From a checkpoint of a small transformer trained on Wikipedia.
Size: width 320, 10 heads of 32 (2 for keys and values), MLP 832 SwiGLU, vocabulary 2048, 18M parameters.
Training: a variant of Adam for these matrices, 11222 steps.
MLP neurons of a small language model. Each row is named by its layer, matrix (down: output weights) and neuron, and shows model dimensions 160-319. Each number is 128 + 24 x the weight over its row's rms, rounded and kept within 0 to 255. Numbers have three digits each. A neuron's up and down rows have the sign that makes its largest values positive.
A block is one neuron, or neurons of one layer that tend to fire together. Before each block is what it responds to, as a language model described it from the Wikipedia text at the highest values.

The closing pipe or line break at the end of a Wikipedia table row, usually after numeric cells such as stats or scores, e.g. 40 | 5 |.
L10.down20:116144163135087132127130147122141160178113126141126139142091111128164130121133176151154130166095132106133132150125149114148132156140136130127130120109138100130118136097064109092132152099157116156149160128115109200074112137088076107094162116125115148095096159137134169126124120096151148115190104108120114161127078152131076093148085144156130148091127149088129115154149184143175142157098096128111146111157130109142131084155134155133146138108160125082133119144159138149128104124085147
L10.down491:148139142082131121164118087095150104115115085130152154161128102135107149135126092123077166149102139090113119137079173106112134148103159152100116111128148113156124113138173098142127123089100134107117095116082152104066150129124093158117117138108138140145131115129143163109127089124138115093135089112135125177156110173149129113109135139143117161155126137129192120100071114118124121141133111157136140109113159127134121160145097121113102143142122137138138127114131119141157082099090137

Last token of a subject or adverb right before the main verb, in narrative or biographical text, e.g. "he", surname ends, "reportedly", "also", "then".
L10.down187:122090169119100125099100117096096174105030159111141152121109113112134145148116159166129122155117090158128140172153134171137138148146116123197080138120097123112120134104143112126149119162106091162178118137131146111165149142125094102140145108147151166143132079120123134116107146139170111123139143121171153161141116152115162137136111135137129135121132107129165103147163122128141115130117177099103132134104124135137114129135128142158130129127127146143121134156107094128125147167139116
L10.down206:120158109153124150160131152089099135105050131134123180115081161098159122138128109146129193110126116147109143114121107102115141138131116099140098143092111118135171148175136137154124125154151126181167165135121134153141083109108142109090147105108170118142168126136096090137126125135127097102113151113134124154147117126115157153120149143169119127078119140147075110160123147151138123116139140117155139122139142136118132109144107158130092099125142135135113157157159095112166140143070087

Single letters or short pieces inside words split into odd fragments, strongest on the second e of Greek, Greece and Creek (Gre-e-ks, Cre-e-k), also Profe-s-sional, de-f-ensive.
L13.down12:142151118117177124129106136114127140145089124101137138122126145147118160166131150104139121136106113093126139159122122135158122108107145082119107094113136150126138131134110108095086175145107121142108105107114144123124105155183133107179118170114166148181143127107124107091139133148178102133138106112122113129155095120150147122087165170109169127114108112134175128110093128133141144157078109158158077128095109099130143181135145169183141101139138172100103124088109057130164060124095096
L13.down141:107116118128098120148154140098157121107156140148184094101164165101142119122108198109095125108129129159108175149150117143078133144118112123127107158154124121166132132134128138112152191119094160181124142108127160180121116123183113189086159151099134116139177121147109123100112149125130129143122135129118142119155113156100129103108130148130098092133137093157112132109113135108124145197163110117124117105105144119129103102116133124123116093141097097129104127153117176127139156117181103
L13.down174:121161170124178122114091098137093117169106151102124140123127157159115156086163092164120106099124162143117098121130107108161118144178161143129126164097159132108148105130133129115121122129110171131122139114106153094138152129106126117088087150176135116103117163077121097135156099121141108137140154155099150143123099189156073104141115164101140125139136123113137095111108144149125122141153099138155135138099164119157102090106139053108102127112098088125123139152136118129139103132144114
L13.down315:124112137128155167100173123127098113124124172147176119094112100127112108094124143115110129150147133090096119113110178128141181109154144121127132133123140100128160095103113142138164165119105103122118148105086104104075103146177101107077150163125124116118110166144114074149164059130111153126097133135161095112103123133141088124101112095149121107069112182154149137124116149167098118118121149169159139135142096129126133099093093118162174116129092133106115116151113127097070172095121143
L13.down324:148146127132153109151121134149136094125081111128143133126100143143116167114104129178164134108088127118104120113139131149159131120116110150122152169080168129138131159133140165092135107118112096183099145071155125147147126125147140154140109120107136092168140137165093132095161163115090112131161107129146114111159153141113155132116114128127115144120144109137127138097155138123129116168112152115169104134155101075084132101092098120158090105146102155115165177089127126184121164136184136
L13.down338:156160111144112105087113094147137144168117146138167132080140121096100161124136081121144142120133127135155133133082124152097144151115116152166171114120052132104126149127099129143120112113089144096115158124139166093101094126142141073102147135079145126125098141153125103108138118127122163160108141126105178170082102097136113118117093117089104141124085147114176121146147138121136091128141178108124156154126151176175102106102116137127156148115113142140118137125136088133121139072138124
L13.down616:132098158124120122102144102152103136121089146114132132113136123139157100096116135107121116165125147118120162117124123122155134124126133170137116161139137203126117152160122041111147094130119170166104149107105136175069112091094089117138121143121097088104145107153124093159144147184130113139077111152120148120113148102140096117127114151119138111133151150110117189127118106167115146123180122129131153133123143091096140131103103119133106208152102097136140133120187124139100123128161145
L13.down797:117085167146116137145116116106125149130076149097144091133128107155076095115140074135123147095150158100218093135114101130154145101142126084113142126132122169110122103086155094131138094137120131093133135108105085127118099140145119129116128172100150119096139114104099148147109094142108103127123099140142124134162126111110104152132168092145137159115098131110121143087040121122145110151089126093100120119118112096149116117155160150122122100092134133141137156148124096139148132117126153

Final suffix tokens that complete abstract nouns built from verb stems, such as -ation, -ment, -ance, -age, in modernization, development, maintenance, pilgrimage.
L10.down493:115135084160121107156138115101082136085118098114150107125114151106088122107119160117097165125109126159095139159121097161113081065106107121098118150140101127121146130093110145120182136159126151155120092118127099134158105113067120138141151088124100145167142121127137089165134086170103145116110123181131168107137094112149134138117164149144096162123130131122138163163139126117127157092084126130124116161162068159105105102131113134164126133114133158131119135135072110126126100149128139
L10.down605:141105139118114057117155118117139129137110135149113126137139123115131153140124122138114089152135128138159095110154125124111102149132128091093067121093135152143131104100107094074130150147126102166175151109154140145147110122125147171119156150131084084099103118150099107143111109129087135151123163138118101136149143137155106118127137128090104126128117138116140128146129130123084131111088151089167139123148096131133145143148142128113116143125110102120175093120145174111132140141155161

Final pieces of common abstract or institutional nouns, such as marri-age, cooper-ation, movi-e and fil-m, plus whole nouns like film, life, position and town, often before "of" or a comma.
L7.down337:096115129145124106116176143097134129094097134123098129140094111103077133124077150163122130153119105126161110127121130130172136130105113127181106134174107122153104182117181160125122100127081099144128120115146118080091097132177163109095129134130105150086127134082144149133123136131133117182112107134137113132151193112112145137093110152154142171091136100137130138142144106092092154104149139114111125160097193115099146117124108113120117115151110153133120156112143072128097126118109155
L7.down391:103120131182134136126146113146154159141095103114080139105097124124132134087078134113146108151174164134110177167102150145130127130130123089156156131128170130130114142106141081113122108120129124133142135119148088137127130146153131094128126132137113116075166118094088137171132124118088139123126144172163149124104171085116132143148128152149125160135127125156117159127133134125144131100123138109131131107131135099091162145086117104148104132112127159162109152162126112085097144128121087
L7.down784:133068157118123113093093121164147098135078128129127119114105120139161137135123112108168102117114160117124120140104171125150102161104086129152126123143088156076194104107120100110096096125168123111110142123159128145048115152142144118122122152134075128156114120127090157155117128158113077100085154108141168174145127132075152137103135121092132112111118130144126111164143112084144124129131155114142107124130130172137121151116158135149075129122111144116081140138105099117105107143104156
L7.down810:135142085146128143153166138132091092125072126124136103116107111108141143141139136114143119148161146160123095148113115113131176133140148130134137132150086120124101164104145162173152126125163132137076150133146107081088145132090124127086119144094137102061166129130121160132151127104159157147132153130156152145152132106149139124083184133089082174083125086137152148134106151133103159129151113076150143131115149152138147134143133133142141118136113092131147154146143152131125141157141116

Pipe separators between cells in wiki tables of sports standings, election results and statistics, mainly after a number; also scattered mid-word fragments in prose.
L13.down110:094139130098134149136148112160143082132094121118120084145155153143072143132132151123111143131142117148116089137098125099108108133113151136115098139141061058121143125129100111082093110091133092138112125144104157157151099132099131115146134119141110129133134156130113159164121117131141112114144091140088131165098095163140104122124139083135111135107153136098101071088125150126109142157144105141107131139131076134134112143091133110135151143079114140105109096116128129164162081149112102
L13.down123:061144118139132126144148130114145122124129102126135122108157117155132121124126148167092125146136153146092135106126130172170102090119140139121099096138135095107145144125157132111108193122086130115126117159135113136128100110145161125147072103127144121133161113133103067134146096146180161135088142130130128106080126165115164126147137122093078097154148151127134124123141141127133156117133164113144099175120134116123124120152128150119119048139130105108128082116130127133107164078132088
L13.down135:100127144103113148127139114129117121099099133142085103137083097128105124102125072184105137135143119154118157153131116100105157113182131136143097104147145143187114114144051110143125129102130110097126112122132101120100129163156142126122146131094111109135101112147123152139147123153102116113116119123152120160103135123124135128156130157175193131113154153146103114123129144124144142099128079117186155099161145127161146112145174139153122139103111155127162143142161086151129138080166095
L13.down136:101145145128148131103123149141113122153155128115129138102096127145143168112117171097144117121097139119173107125142139118182113129148127152136151136107128096160102090140115149113138107141166095147155134151102070143173091168107141115133131122105097143151117152087127128128145116126159167151145101138114102148118114134124122136115148097150119123161092145141146123141126103133072145139166128161108069092124136127123147133144103090118123116123168181095143146158133112123154177142124092
L13.down178:146155144112120111142143152098123108171104116143115175127119106127102142134090127155116121124129113165140136144124091156120094166107118142100148110155094190076124122108184155124103156131139122155131145169155125101136118139121148129130133116138112131114155121121119117113136116130125107131143151150120154153116081109114108132156140202117106124137152107147126133144156138120075127219114117133127082109108163101090098123123148114159173094165082076126168138136137163146125122116151151
L13.down214:137147160128136134143131116075149152164138149169108090146080094121136118120144136161164100150126094088168203144118149157149094137152114125164105103125163122116100121147101141143112128116081167128136150126139128112124157101139163139136146168140139137117115192085124127131127115123158122099119096107092117111152135126124130185122130124123132162117142115071118132099128145147117113144141122074150137107113118095132093131116138128103103085161109129139150143146093118137098163137120118
L13.down231:119101125154120113146117098170139128102100121148150122111156165146150084108133136138155132148162132131142155124118131143139151176106107106136091120174119092120110143139131142070146079142157108150070141138133129133081134088099158166147135182131149147097167112113125143145150114090165159147160128119117129160126119126130112136148125140109133110129149108148125097102138104124109128176128133104119124142111129105133118128116180118129117098067099103080151086110118130160133119090172078
L13.down501:093109071156140113072124139100154120138135104135145113145100126118098161146140130146098106136134123163117145100127104071088130110164140111103124129156151137147145131153123175096162117153142176137108122111163114104136168145093129104131121125167131159084153113126105138159149129100134100109132110132136180132105157099123131132137163122124119107135112130121080132181139120141137146136135081138117125085141181136077141136157114135137163100082163147124143151113125130139141107139145152

Inner word pieces partway through multi-token words, often proper or taxonomic names (Littorinim-or-pha, Nicara-gu-a, Singap-or-e), plus some table pipes and parentheses.
L10.down53:116167085136131181152112149141086146168126115126111168135138123126162110123124136123125125074134147155152101110139142123106126152134143122126078134115099135137143113109139147109119126121165165147144159111155115137125087130100145120095181128138118126080138133109154152151156126165133096162154145142123155162148144117133140119166121115132090187139118135117157116138121147131150137119138158124058096120132096128120162128124148147131077125144162140096135095102113134100131128132112140
L10.down300:153073151121105130135100094113115142131107130143145120112131134131092141131124152131092140111111124085159168111162138111147108123161118081125139170174140120127122120115124128153152126139101088131147111157144125129144111095109137109116111137107151146158115120090129147139128144146131106103109149163137070129150104148082147128104147114173056156148118122122141097104115114130133113111107143129128123137111096197137137082086094137137113112143149116085146204095123102149142107151106145

Tokens at the start of dash-bulleted infobox lines (Species, Release date, Total) and in numeric table cells; sometimes mid-word fragments (Com-ed-y, term-in-us).
L13.down5:130128134126121090136163122149116094136152142172095095109121126147121126135118083110149091119161081128129096178129106163112117106130135110120098147157093109133116137121125059153135149150141112121118118111162167108123093096112105124074101135157102105135156141108121109170127129154131087081164128146118105166100151159134123121151173143145117165124114112115145114098119150116153104123124094118060076134160155146159113137092140102087156156130168105158143152124115088140147171171081145
L13.down112:171092128152141145107158127091131121148032142123115131111120166162135063109151158129122122154124144134108149126140148146140120099116147171131108119164119140129113158082163125106113127115139107162126126132101080102086113136126132126128114105117129145119118135154107126112107133119105124165149107105146190077105140141098123123152137134120109106156101122141138078116125117133130113160103108166150133110099131073116151125107121149139168146155138116112131138107136134148117168119151132
L13.down310:156163125100125092145130119126184132141124158125155131119124132088105125110142125120134094126171158117118161099098146116140106148135110147135146111155148120110129133124135170155144119101119128098113160151123101143140066105147126119100123128136128129110147118177114126129129124168096090157099132161145146141120122140123138142103135102177129116117139167151179119137185104142131118138115138194124139163158169094170125112161116143102125111133133112138142113140107107130112109165148137
L13.down386:108060118101114084119132111147093115125156126113172133102118127071129144121115131137157174155143099118125141114109095101087089143154131145162138116151114106162112166163089159153143123136146103142057129108155145130105149118129123157125133116119142144104103111117112103093096112127130132131136095123096149129156164134142129143133160133121128134110091148131124130143135082150126186160121089098156122150139135123148098159110103162104129138088180110113141160093145106132147098101121128
L13.down498:121125113100128104126148082140185104124125119147148136124097118109122143163146146110094139118118125141138113179140132145136157130130094131129192118109149078131123165116117124118167168137143125099148115140104136143120111107158096110131136170102179159108125138083129165129114153158133127121110140175150151145143118151142140133164127101150195150079121079111124145068161110112143124088154121163109082115153135120097101121124098075163134120167121135129093137190172142151145155084138147
L13.down633:125108122093136132155124126189138095142178169100121130121127122125190138148154102124142112173098112126107139101129131119117146148108062093119138091148122105144146135114105106126089156094082161134186157151107136125121074104134114123115118167098130123118109142087137148141124144125100129127136115175124134097082143101133149156114139086107172148146136174136194104132132133130121161136155131104157164135136124152143173106134098106121122133142130149133167121154131102116141081097102158
L13.down698:123119127139174107164131138140088122158080111155100108135119133146173112103147115130096094134112167149115089139127136134130128110140118118147131120121071132125152164143147161110101120114147193110131147136117106100155119100147135117108155137127108125155112095137162115140094165098091095133107135147152088132139111120167119152148112148160098136143115135125133139138151102108181136111101099117079155128114130122128142136123103130116160116112142116114132129167130158116137120132121112
L13.down729:152119117153115129124127131130135124164184141158097126127139130116147130133121150106117148154128140115171126133155133149100097139123095131119099162122134133164147159118151107124133167086120074114144140135152084095127115096108111096117148095147116115104118129112124171153123091158110102183167137105133127145115111123174106163159119109120121139124108166108139080166138142147100166094109139118137083116085102131173097111132137131090122141110149150140124092100090128091176115119135138

Final subword pieces that finish a split noun, often a relational one followed by to, of or with, as in contribu-tion, rel-ations, compari-son.
L13.down39:111093130114172085155114149148151134112085094140148147108130172102145137120134141122139075107111120119123139142088091074119097150129122124138110106096123135118096150155161143126112087140098141151155109109162132096158095152136142148148089115118095144094150138126098112135162115128127134115104122123098146133117086128157121135158143135128123109116126186111161125126103113166138150132099133117111159120125096143175109125106139129111101104140129149114120098113146086132119089098179081
L13.down211:101114104194112156152126130150106131085125147166145133126140149182134110111142169132094102121118170112111155113088133110108100087109169130155128108109112176141135123146129108083132084108111125143122167122113106127162139094143130149125146082104139128121140148128172171098127117121107060127112140122130139165145119111112138118115146168150100117132159125095097137122108094111176175146118122116113134122137134097116135156095120128120135098118119096192152131148122178157121081149100137
L13.down283:141138136146099152159112137147110096093131109133140126130134126141123124123156136160092139180124100106146110064091127135096098131158106157142143187079110153132128109101162137131139136107126132148099082118158111101103150136104121151091172109120112124125131118163100122157133080143102081144161197144191126128131162149146156136086160104106114149109155115079138120108105093066134152122132141076132107117127116152157124147108115137123150086127129094120128151062111131143128137100141100
L13.down417:128130155106083150099138135122165107140132074151108097127107125078132120166144086129087082128118121099081113120126114088106138121126136138096110132129137136122127099125098120094200122165173137119121083113123186156141120144118099131161142105150141115133108155154130089088143097140102102130111109114089107110103163107133077094126109100101091139164152129132152140117092145085116103135075130173152120172100135118132083123130124095112092112154112117147127123134123111143074099141137111
L13.down511:135136107119129118133123087130129127109079138149085107137129129124075165146125118114168075161112124110133168115115137126137111129200145107127103124093159163110117119101125122116133111156155129107114130132100092122111093175087116113103157147129119173143140107132129151165141094107172132156131154120134158152101140106168091118093104157153156119120157116142067151098122103142095120155142088106123161146158125127094136158126131112158140081096078127161170123118112087090126136131140163
L13.down635:111161132144132149142120113156120116130103169106144081168118133179121069103131135157155103087109143122124129110101101108176104128153143123135108144160125137136155125130117126138120078102102158164120101149123079131125103096091110150106162116114114108174110144165106141087099120123109130086108111174135108152140145143144136158080088126086145134116141106137150152065102085143148153143111134121106124135104126162111146093147081146127132103098118139120147117133092118115127147109129138
L13.down763:171130120170115115157141141207116151098101150129144090077130123148155127114131113098177122108124112099112101081107084140170104093127123150107119101152123137143088105164112140100106115104136154135097150151128126080162114109091109103091104171116090112097125131122107094139117112152125103085162096149111110146148154120140128128074130154133122155158130114169124116127125088117126122136124087138068116181135160108124115157070111120122119135127100126143136136141105114134133094153170099
L13.down795:141160104103084113163145092151091107094161120124112140084116129134142140152105181101097134140123160098167093122089110123161152152159124129129110142114121098134151102108087109155149113115130094123100134149134148070101097143083134108103151131130091158146137123186108108134089093113150160107099102101076133087157165142177140112144121131155126104128123131170046112133083132120128143147156130143161126159144120138119122139139137136086153136095124130113140163121136114111109159165106133

Subject or adverb tokens right before a sentence's main verb, e.g. It (peaked), the album (marked), frequently (served).
L13.down60:137106138142172105109159132099150079118126169150125086140111094145099171126120085083134124157139121172144116161161141123105133085108152130119124099151133121173156148122102165153080120100161119152164129122070175136157092176145127120092143122148145137073141122113119081136151122123141146124145137151144167163151153148116135146120163135115120139124096123157126098166139116131119115145107149109125143149118158124105133106128162103144159145143154143171162163121143123091119176133131145
L13.down117:135118113148110136121136154158120108101154119121129153135137136117132131127150145141106117136120114107108111151116125158117104139125144126129149124118088144125125127130127100136175177110115067127120129097142134161109150096051132128145136124126125136119137130121120109174127124137110128094125121119127143123159112082118151105142127114113142138114069174144126144216132131137138107067095135085092074159130135136150157133082116144138145090119134116158139149151131105139182185118160115
L13.down295:133130119149122122124143133135098112111109177126125128161143100103122176141151089164104130101144108137149121171126158129139134103101124111131099126091137101190102142127114137133090159129186101151156116105127151151162129152080078134159088090097118144136142134178096125132108131118101104127144138117146100091140102151143171136120128121115124135089152165103159140105130171116156104098107138126160109139103133145136113117134129114133120179188141143130116115155091143131138155131077150
L13.down346:120128115095129118143082092147144149161134158152134114115132140167132114093127080151142120132119155116122108100120126122120127071157121123104097158155114158112139134127156149125131157094139123159132115091153128094165117144127173145145112089066128111114132100143115094165136117118127114106130109120107106169120137128144147117134140089130118129141148109096134105179121129076150080129099095143138138170089091103123117122153115133195171147126101147124098122141125111152131090129095147
L13.down484:120121126094111117094160107148111142134048122150159098162106121129121167141099116108165101134128116110157175120139153149163126091134098136135137127115162079136134155112125130143130121117130079076132174137108124147099156134121138143092124144079124149128098131123092098117136110081115192121115102132102131131115113099143185095120107115155108114139132122135092088121151139162109167150100145135129104145075140102108124115147141121138106162152105082085129118158137068114108161125106116
L13.down626:138155117117143179143122138161114143119058133141143122137172112104089144131138130150192095108137086125144129162106120131112121124128128116168126116146121138143129120145169177113103134072150126108145144109115146142082161135133156118159136123134161151119100118164109100135139137136135076105129076084130119154177094111117126083116102143115121103146089162144122144154135163094149108104119153161104087131146151109109133141131114140135109154150126126130122143135120132135137110117123102
L13.down721:148145138109082143136162147136110099114083114121156106175112121096159107093096144123168144083097144142130124146112177106129124108113101116115142136135148110139148132138126131117108104139142138120146159083123140144124083157082107176153134144141083149152122143119154108141121145121126091098123117109137133124094126138117176136129077168136116143196095137137123121144139134083133137149151152190119125135135102164127111129099122105117104170129141138146101159124122119154152061143149130
L13.down722:139127116100151106102110101090152186121139161121134128173121124124155154108088112137123130145141100121132119157074119159112118105105108114130125128104145158130118133114136126180093120127122149129107150129144142141143157134118118123130123150102169132142149109084109129140129176105153116137144128079141150110174067152121136102135147137122146106138100109119164172169166152141129105131104165107090112145152126166090143126150118125167127191101090096100100133097154115132136109111113113

Words or word pieces in wiki table header rows after a pipe, like Year, Season, Pe-ak; weaker on mid-word pieces in prose, like pe-ak-ed, bre-ak-through.
L10.down133:146131159082109134166144177150165143092117120106128130155120108134113135156117066122098141169139127126164131113113116115150123120111151123165167158124132133096124108172149085085122153148098144155137122136098132122161132109126100204066122122126110109139102100118129064121093171157098088136150116111158115116150152151158147136146108096103118127121147133125129124150125160125120153102094144149134141091153154110142172133101137143122125164116104108079115147111151127063173133146158173
L10.down686:081139132128107145129146089132110125135220098182157193126106147141105145164155102149146143152108137105163155142133128112158133148148123123132155111147138130115065109140098123119142122142148165116122103123102090150131107112138135162112128134157141141144130137124113109121125150145162114144122118090134126104133121136148167155095159091110134100135124093095123134110129192125114148137111118116126130091117115128146112079148143133157126138103134103112089137084151105182128111143162141

Subword fragments inside a word, mostly "ed" after its first letters (Cedric, comedy, federal, editions), plus "k" in kg and Token.
L7.down265:145137130129121148155114099143163132147126135132088100149126111144136145158113104135088172139132110134158070126114141135125122111102076108154105104128085117160121168158134162120096147150129106124120158120128127107128143135156050140169100168123126098179152128157118132113131083152123105126086173090103129133144097165144188113108093146112143109171119143127134136110143110172120094168126133144167130159121123111110168136146149162152147125078148145133136148131143112113122133130129111
L7.down362:141110099103098133150151162147110147131173120094134137094104104155112161130145190086136142135090108171107128110160127115105164141094152174105096159159143118101124132097108100158156111139152093120142115145076124121088129083078141117110127088151124112113110170133134127124092120113111161113123128140061138170160112132130106155129142136141155100101157155128115082158152142111136161188147151142111109111098159135136115121154134108125124102148156108125116129106138102105079103143120105
L7.down523:078145100151096144105105157118125122127054146149116146134093148141110142153101155088151108160138160129161169108123139093112090109137108153118109112112112122144120085104135151124157177103091147120135094146124123143114137143159148112119120084128097125139130132155134135176111117139166129093122103112126152155134132111132148158107107108119097148156177117132123128127167161086152116101169094109129173080089135119178136137139140128096084124162142129141163087115160150131192153133134124
L7.down711:095146098141105150145118134148133115114097151136141095122153119132106143110116148097092123122141147128092145133063111117152160104108137119131125108135137130124166113147082148100137093128157163183072132094112087142105114126091119123129133156131121111158103123141098140143133132131149118116074109141106126097141147107106172109154087124125125143135151084107147158134113133135149168108144102128126144122136130181116140131086100148100091075132093126093123101181119146120115093158146142

Inner fragments of words split into pieces, strongest on "as" in increase/increasing and "ten" in extended, plus apostrophes before s.
L7.down485:110130131188099120124110184151138195125189106132146119127166152155129144134158134107152078120127105120112115155100119126138134123164127143151114138118121144127155163107109127077107104125111135110133148154127121104123090114119145164128139132190118127146142142135141129128162175166094146130144156147146092128146096148140140143164130109128131156148120144181142131099115144147111141178113096148164125133131186087098146104156185146110142144170128091132122123142124101140163150123114111
L7.down501:130106139146118154102134123169120151159171087108151132096080124172086153107126133165113127133161141132104121132154100192102097141163081118120101108152143137112117143087111113141145151163114138102155129136172116083159136101111097124116101096147080122133112152080103103158138130116121109100188137140151114118136148154120154126097149146161152132128123167146099138138131118113114138118127096135118071166139123174135137110141153142147119176100137137121098127161173139121086152167137146
L7.down539:126184136165140117132091103132123127082106124084112124138116118160154180146136122143119104135152123137121125075170128097114162113136130104114150123137145139125126142122159123119156147120150142114165140123064157168127121124134138122107122103122169124131125104129163106144081108156091075133138124162123126103124143096154142115141116128106140146135158133172121125143133142107154184106185119143120144149124161115124067153135116101107149114130130156133120118131124077163067153135142112
L7.down714:123151141150120110132100172093123074112154143144131125115105135111109128109093084150091152174143125146152147133132128102103127141140111161113131099137135135140171132102089132186138128104168123126118124145159112130121149113146132140141114126126065112096142103137167096136129108120145140154193154117116168127139125126128123078124118103101141128143116155126143155136170125121135104101118149108105139173089130108100121183093122080168144121119138139137164088100131106091086120138151171